python train.py --num_hidden_layers=11 --hidden_size=768 --num_attention_heads=12 --num_key_value_heads=12 --head_dim=64 --intermediate_size=3072 --vocab_size=10393 --hidden_act="tanh_gelu" --norm="layernorm" --norm_place="pre" --norm_eps=1e-05 --positions="learned" --qk_norm=false --attn_scale=0.125 --bias="all" --tie_word_embeddings=true --parallel_block=false --init="normal" --init_std_qkv=0.017 --init_std_o=0.00362 --init_std_up=0.017 --init_std_down=0.00362 --optimizer="muon_variant" --learning_rate=0.00149 --lr_mult_o=3.0 --beta1=0.95 --lr_head=0.00441 --max_grad_norm=0.5 --warmup_steps=200 --schedule="wsd" --decay_fraction=0.686 --decay_shape="pow" --final_lr_fraction=0.0 --batch_tokens=262144 --max_seq_len=512 --doc_mask=true --train_tokens=1375000000 --max_steps=5246 --dataset="wikipedia_en"
MLP neurons of a small language model. Each row is named by its layer, matrix (up: input weights) and neuron, and shows model dimensions 416-511. Each number is 128 + 24 x the weight over its row's rms, rounded and kept within 0 to 255.
A block is one neuron, or neurons of one layer that tend to fire together. Before each block is what it responds to, as a language model described it from the Wikipedia text at the highest values.

Responds to: Upcoming plural noun
L7.up1270 [102 141 133 111 125 129 122 144 113 125 105 153 146 159 116 124 190 150 126 110 172 167 115 113 126 100 146 137 136  66 123  97 132 124 142 146 152 122 129 141 152 171 150 171  96  90  88 106  94 110  92  95 128 124 146 136 121 170 141 143 141 118 141 132 125  58 159 103 112 135 153 129 118 109 114 148 119 114 148  87 101 129 162  84 144 123 183 123 131  99 123 129 108 151 118 144]
L7.up1305 [121 139 124 126 149 164 129 129 118 115 110 145 112 137  86 132 144 144  95 131 129 112 147 117 130 113 153  84 110  92 126 108  75 114 100 112 153 147  92 112 136 145  87 137 137 120 114 137 102 121 123 120 108 119 153 172 167 129  83 156  48 126 127 145 130  91 176  95  86 143 142 114 138 128 128 123 117 108 143 118 122 141 158  70 136 126 132 158 156 120 137 124 123 143 131 109]

Responds to: Physical shape/object descriptors
L2.up1487 [ 77  97  95 113 136 158 163  92 143  99  89  94 108 122 126 154 105  83 129 104 140  99 132 179 145 162  79 146 144 136 122 176 120 152 129 137 142  96 132 120 133  85 112 100 165 112 136 115  97 116 129 128 142 114 120 134 125 147 156 156 119 124 141 129 153  84 136 126 124  93 126 135 113  74 126 105 115 141 138 132 123 148 127 131 155 185 118 113 126 127  82 105 138 122 116 154]
L2.up2197 [118 120 109 131 127 120 132  93 100 144 173  89 152 126 177 140 139 104 141 114  78 142 136 116 146 154 112 140 170 166  87 107 115 149 148 129  73  87 132 122 132  85 110 104 172  95 105 136 146 113 119 124  88  97 130 129 143 114 138 119 101 134 121 147 128  96 130 120 137 141 119 111  68  96 126  81 147 102 169 111 111 146 125 150 210 146 135 115 104 119  20 147 146 163 110 131]
L2.up2216 [ 89 137 119 115 137 163  84  94 139 134 121 111 155 127 139 137 172 172 111 128 103 106 137 103  93 139 126 146 140 112 103 135 138 110 180 136 135 121 156 177 140 126 106 117 152 111 107 119 120 130 139 144  97 113 159 142 159 156 136 123 161 184 146 140 143 103 102 135 138 100  96 114 136 119 185 110 117 118 106 126 123 129  71 136 140 137 152  88  95 126  79 143 148 124 118 131]
L2.up2331 [ 99 166 115 117 122 108 127 159  96 158 151 114 138  73 176 127 129 174 131  94 183  96 130 140 133 137 114 130 152 151  69 134  94 127 119 117 106 100 119 157 103 111 138 111  92 109 112 127 107  82 131 159 143  84 184 142 125 132 133 129  87 151 118 153 121 113 155  97 113 148 121 130  70 121 110 116 113 121 141 127 133 122 109 162 132 123 168 108 145 136 116 133 165 137  89 121]

Responds to: Openers of embedded content
L2.up371 [110 150 174 104 126 112 128 143 119 117 120 133 119 138 144 130 104 128 117 146 137  95 160 130 140 103 125 125 148  93 110 111 126 187 141 135  85 141  46 119 146 137 144 142 113  98 101 158 134 119 160 109 118 140 126 145  79  82 159 117 126 114 119 140 163 141 120 103 132 132 133 109 110  88 101 135 129 140 129 115 135 133  97 109 138 103 119 156 139 123 123 138 119 149 171 108]
L2.up755 [100 139  93  89 118 135 135 143 112  96 105 134 126  92 157 145 148 133 104 128 165 151 146 125 136 142 119  91  86 160 151 115 130 145 141 131 126 105 175 104 162 151 108 106 105 142 103 138 112 117 106 172 182 103 108 122 154 110 122  88 146  88 106 114 120 145  99 160 144 123 127 117 116 157 110 132 127 151 129 111 105 132 134 134 135 138 123 149 151 101 119  62 134 158 155 155]
L2.up1141 [110 168 122 154  92 103  78  93  65 125 149 136 136 104 113 138 160  92 120  76 114 143 167 111 188 142 139  97 140 144 147 124 121 143 134  92 128 116 155 110 128 178 134 108  68 101 138 170 139 120 146 119 145 121 149 161 127 100 122 124 161 146 114 160 163 101 106 101 124 129  87  90 137 144 134 115  67 126 124 143 140 161 143 120  89 119 145 160 115  76 124  94 138  96 119 148]
L2.up2143 [109 114  88 131 128 149 141 164  62 120 113  91 110 142  94  99 164 152 131 123 140  99 124 137 113 116 118  71 165 132 124 101 123 140 179 121 107 132 108 131 128 119 100 163 116  90 136  80 141 100 152  98 214 141  99 122  87 123 138 157  98  91 120 113 136 114 156 128 127 130 105 146 111  87  76 150 111 159 123 108 114 157 122 123 132 126 133 129 106  73 103 179  77 129 127 125]

Responds to: Pre-noun modifiers after numbers
L8.up714 [123 143 136 134 112 152 150 159  97 147 108 117  83 102 171 110 120  81 174 124 102  90 170 123 115 125 135 129 162 131 137 147 115 120 133 147 122  99  97 109  38  97 130 151 156 131 180 168 130 141  96 138 171  85 135 114 124 118 132 116 104 119 122  65 105  88 123 103 105 131 141 152 156 171 116 149 135 119 116 127 131 111 145 102 132 124 116 106 150 124 120  85 141 123 144 161]
L8.up736 [140 115 109 132  98 124 119 129 133 129  51  86 136 128 136 105 196 125  97 137  95 108 110 138 110 112 108 165 124 133 119 142 143 133 126 107 154 140 144 103  88 137 131 102 131 123 113 119 164 151 120 127  81 101 109 139  79 130 119 118  70  98 139 130 154 117 132 125 143 124 107 105 127 127 146 121 147 127 115 102 109 150 128 138 136 104 121 111 111 143 123 105 122 104 143  84]
L8.up1386 [120 103 132 113 136 152  85 139 144 138  71 111  92 116  96  80 149 133 167 127 101 110 103 118 101 134 171 125 156 151 115 127 132 158 111 141 111 145 165 175 142 151 146  95 124 127 113 119 134 129 124 146 126 112 159 154 102 134 118 155  83 131 137 155 120  95 136 140 100 106 135 131 146 128 131 116 107  79 111 147 126 162 160 102 151 118 115 142 162  98 124  94 128 141 128 121]
L8.up2044 [104 164 121 143 129 168 138 123 143 137 124 133 117  96  78 132 132 147  78 116 111 109 144 117  94 125 173  93 108 110 107 121  83 111 151 142 124 131 136 168 129 152 135 117 106 101 146 104 103 155  88 140 149 123 142 134 150 119 101 161  94  86 126 142 153  54 148  91 101 146 181 161 113 124 131 110 146 120 126 143 142 158 118 117 134 137 139 130 150 110 111 137 136 170 110 108]
L8.up2111 [110 124 157 123 140 102 105 130 117 135  98 144 153 133 113 107 147 187  88 137 107 134 139 115 123 133 104 127 141 153 137 107 114 140 116 129 115 112 112 137 115 101 136 163 122  88 109 110 168 111 120 141 153 113 190 140 143 159  90 157 130 131 135 130 134  79 164 153  90 162 131 146 139 167 115 132  82 127 170 131  71 152 128  74 150 128 140 105 150 136 150 135 124 121 147 125]
L8.up2302 [114  91 131 124 117 123 144 162 174 160  94 108 112 120 119 106 155 162 122 139 119 111 180 129 143 149 129 161  92 150 124 101 126 141 106 134  61  84 125 122  98 144 122 104 173 141 152 158 145 134 127 138 163 130 123  96 110 127 121  79 112 147 138 111 135 100 128 144  93 115 106 104  89 124 164 136 144 140 113 139 122 156 128 138 139 166 134 115 185 137 144 118 120  99 116 159]
L8.up2346 [102 114 104 125 101 176 121 112 128 135 116 121 118 136 119 159 118 156 115 123 122 127 139 116 139 125 107  90  71 111  98 133 149 104 148 174 133 124 135 156 122 115 146  95 165 116 144 118 110 171 125 137 145 145 134 113 167 105 125 176 132 143  93 138 146 107 170  79 133 116 119 173 143 129 168 173 113 103  99 151 108 110 172  94 162 106  89 110 147  91 141 120 151 143 115 124]
L8.up2944 [130 160  94 122 111 125 112 134 120 159 129 138  74 101 137 162 123 132 122 154 114 126 162 106 147 107 134 124 102  89 121  96 101 138 120 112 165  84 128 124 133 107 130 141 132 156 115 163 125 102 120 140 152 138 100 102 152 216 110 137  91 146 111 148 105 128 141 131 105 129 181 125 132 122 151  99  94 103 135 119 155 129 110 105 114 129 107 176 163 146 142 132 103 130 118 111]

Responds to: Opening quote or parenthesis
L8.up639 [123  90 138 122 150 102 145 179 140 129 158 139 167  81 128 114 133 115 107 104 108 140 138 109 131 136  94 106 143 151 143 157 142 136 124 118 153 138 131 121 120 131 156 199 157 157 131  89 110 158 110  90 131  85 155 157 121 161 138  88  82 149 116 151 130 139  87 113 135 117 133 130 115 140  94 103 152 128 119 135 164 134 105 117 125 129 176 103 149 116 161  94 132 150 124  94]
L8.up719 [129 149 117 149 148 116 146 156 136 102 111 102 147  98 151 136 115 132  90 165 151 130 138 117 130 169 177 100 117 140 142 123 144 113 117 119 144  91 179  91 169  99 144  98 134 106 101 122  96 148 115 139 131  99 133  92 150  93  95 120 135 135 118 133  95 124 141 124 143 115 116 133 109 145  98 134 133 102 132 150 147 115  80 105 126  95 139 131 128 174 125 103  92 158 126 108]
L8.up800 [147 146 137 108 123 100  78 115 114 131 142 132 127 139 120  96 112 119 148 159 159 159 140  54 109 121 150 156 144 141 149 124 124 125 142 113  89 106 119  96 162 184 168 114  90 139 157 110  91 136 145 115 141 177  92 126 108 126 143  71 119 162 130 106 108 166 141 147 114 122 114 151 144 170 131  80 147  91 158 140 114 133 122 159 113 132 110 129 106 113 148 146 138 128  98 116]
L8.up1047 [125 110 167 101 106 145 134 111 137  78  86 139 139 120 132 134 136 134 114 135 133 147 130 117  86 136 140 167 152 129  89 137 137 135 110 166 139 147 147 111 129 170 123 105 141 125 110 143 104 117 139 113 123 123 154  96 169 161 129 137 147 182 105 116 163 127 112 142  95 115 129 135 133 162 146 148 134 134  93 143 121 139 118 151 100 147  94 136 121 111 110 159 124 121 155 114]
L8.up1690 [123 150 133 124 178 144 127 111 116  91 132 114 118 106 153 117 132 103 169 134 135 107 164 115 133 100 126 125 138 194 140 137  83 152 149 153 148 131  91 123 173 141 110 111 138 113 108 140 117 139 126 119 124 146 128 118 168 114 119 109 108 181 156 127 119 130 139 140  87 113 116 115 141 131 138 151 160  97 127 116 111 136  91 104 100 130 120 115 152 134 130 159 114 158 142 154]
L8.up1874 [142 112 156 114 121  86 122 116  97 121 141 136 148 111 126 127 130 105 143 151 178 102 126 113 131  87 111  84 116 111 158 141 141 156 138 100 124 163 134 100 122  86 140 167 107 141 116 100 123 117 155  92  91 152 118 139 171 109 109 108 133 124 138 177 143 156 153 152 125 138 124 142 129 109 117 120 106 134 118 171 130 138 141 139 122 124 103  88 151 171  81 120 151 114 140 161]
L8.up2502 [101  89 131  59  95 122 163 126  97 144 135 140 111 121 156 104 141 121  97 107 160 131 110 158 152 129 126 117 102 156 175 164 127 106 120 129 131 128 118  69 131 111  95  96  91 128 162 134 130 139 120 113 176 157 116 129 117 137 169 136 150 184 158 112 127 156 140 100 101 137  90 118 106 148 146 133 135 131 109 203 138 108 129 100  97 117 154 101 114 144 127 137 139 101 100 134]
L8.up2683 [155 144 166 118 116 135 150 118 140  88 104 146 162 133 121 148 155 100 132 132 106 143 164 127 123 175  98 125 105 138 111 124 143  90 146 116 133 107 151  97 163 147 147  94 148 134 133 126 153 132  81 127 151 138  93 143 108 151 148 100 125 120 118 106  97 130 149 160  95 130 130 173 160 118 168 138 151 132 121 179 126 111 105 109 134 111 147 149 162 137 165 136 119 138 106 156]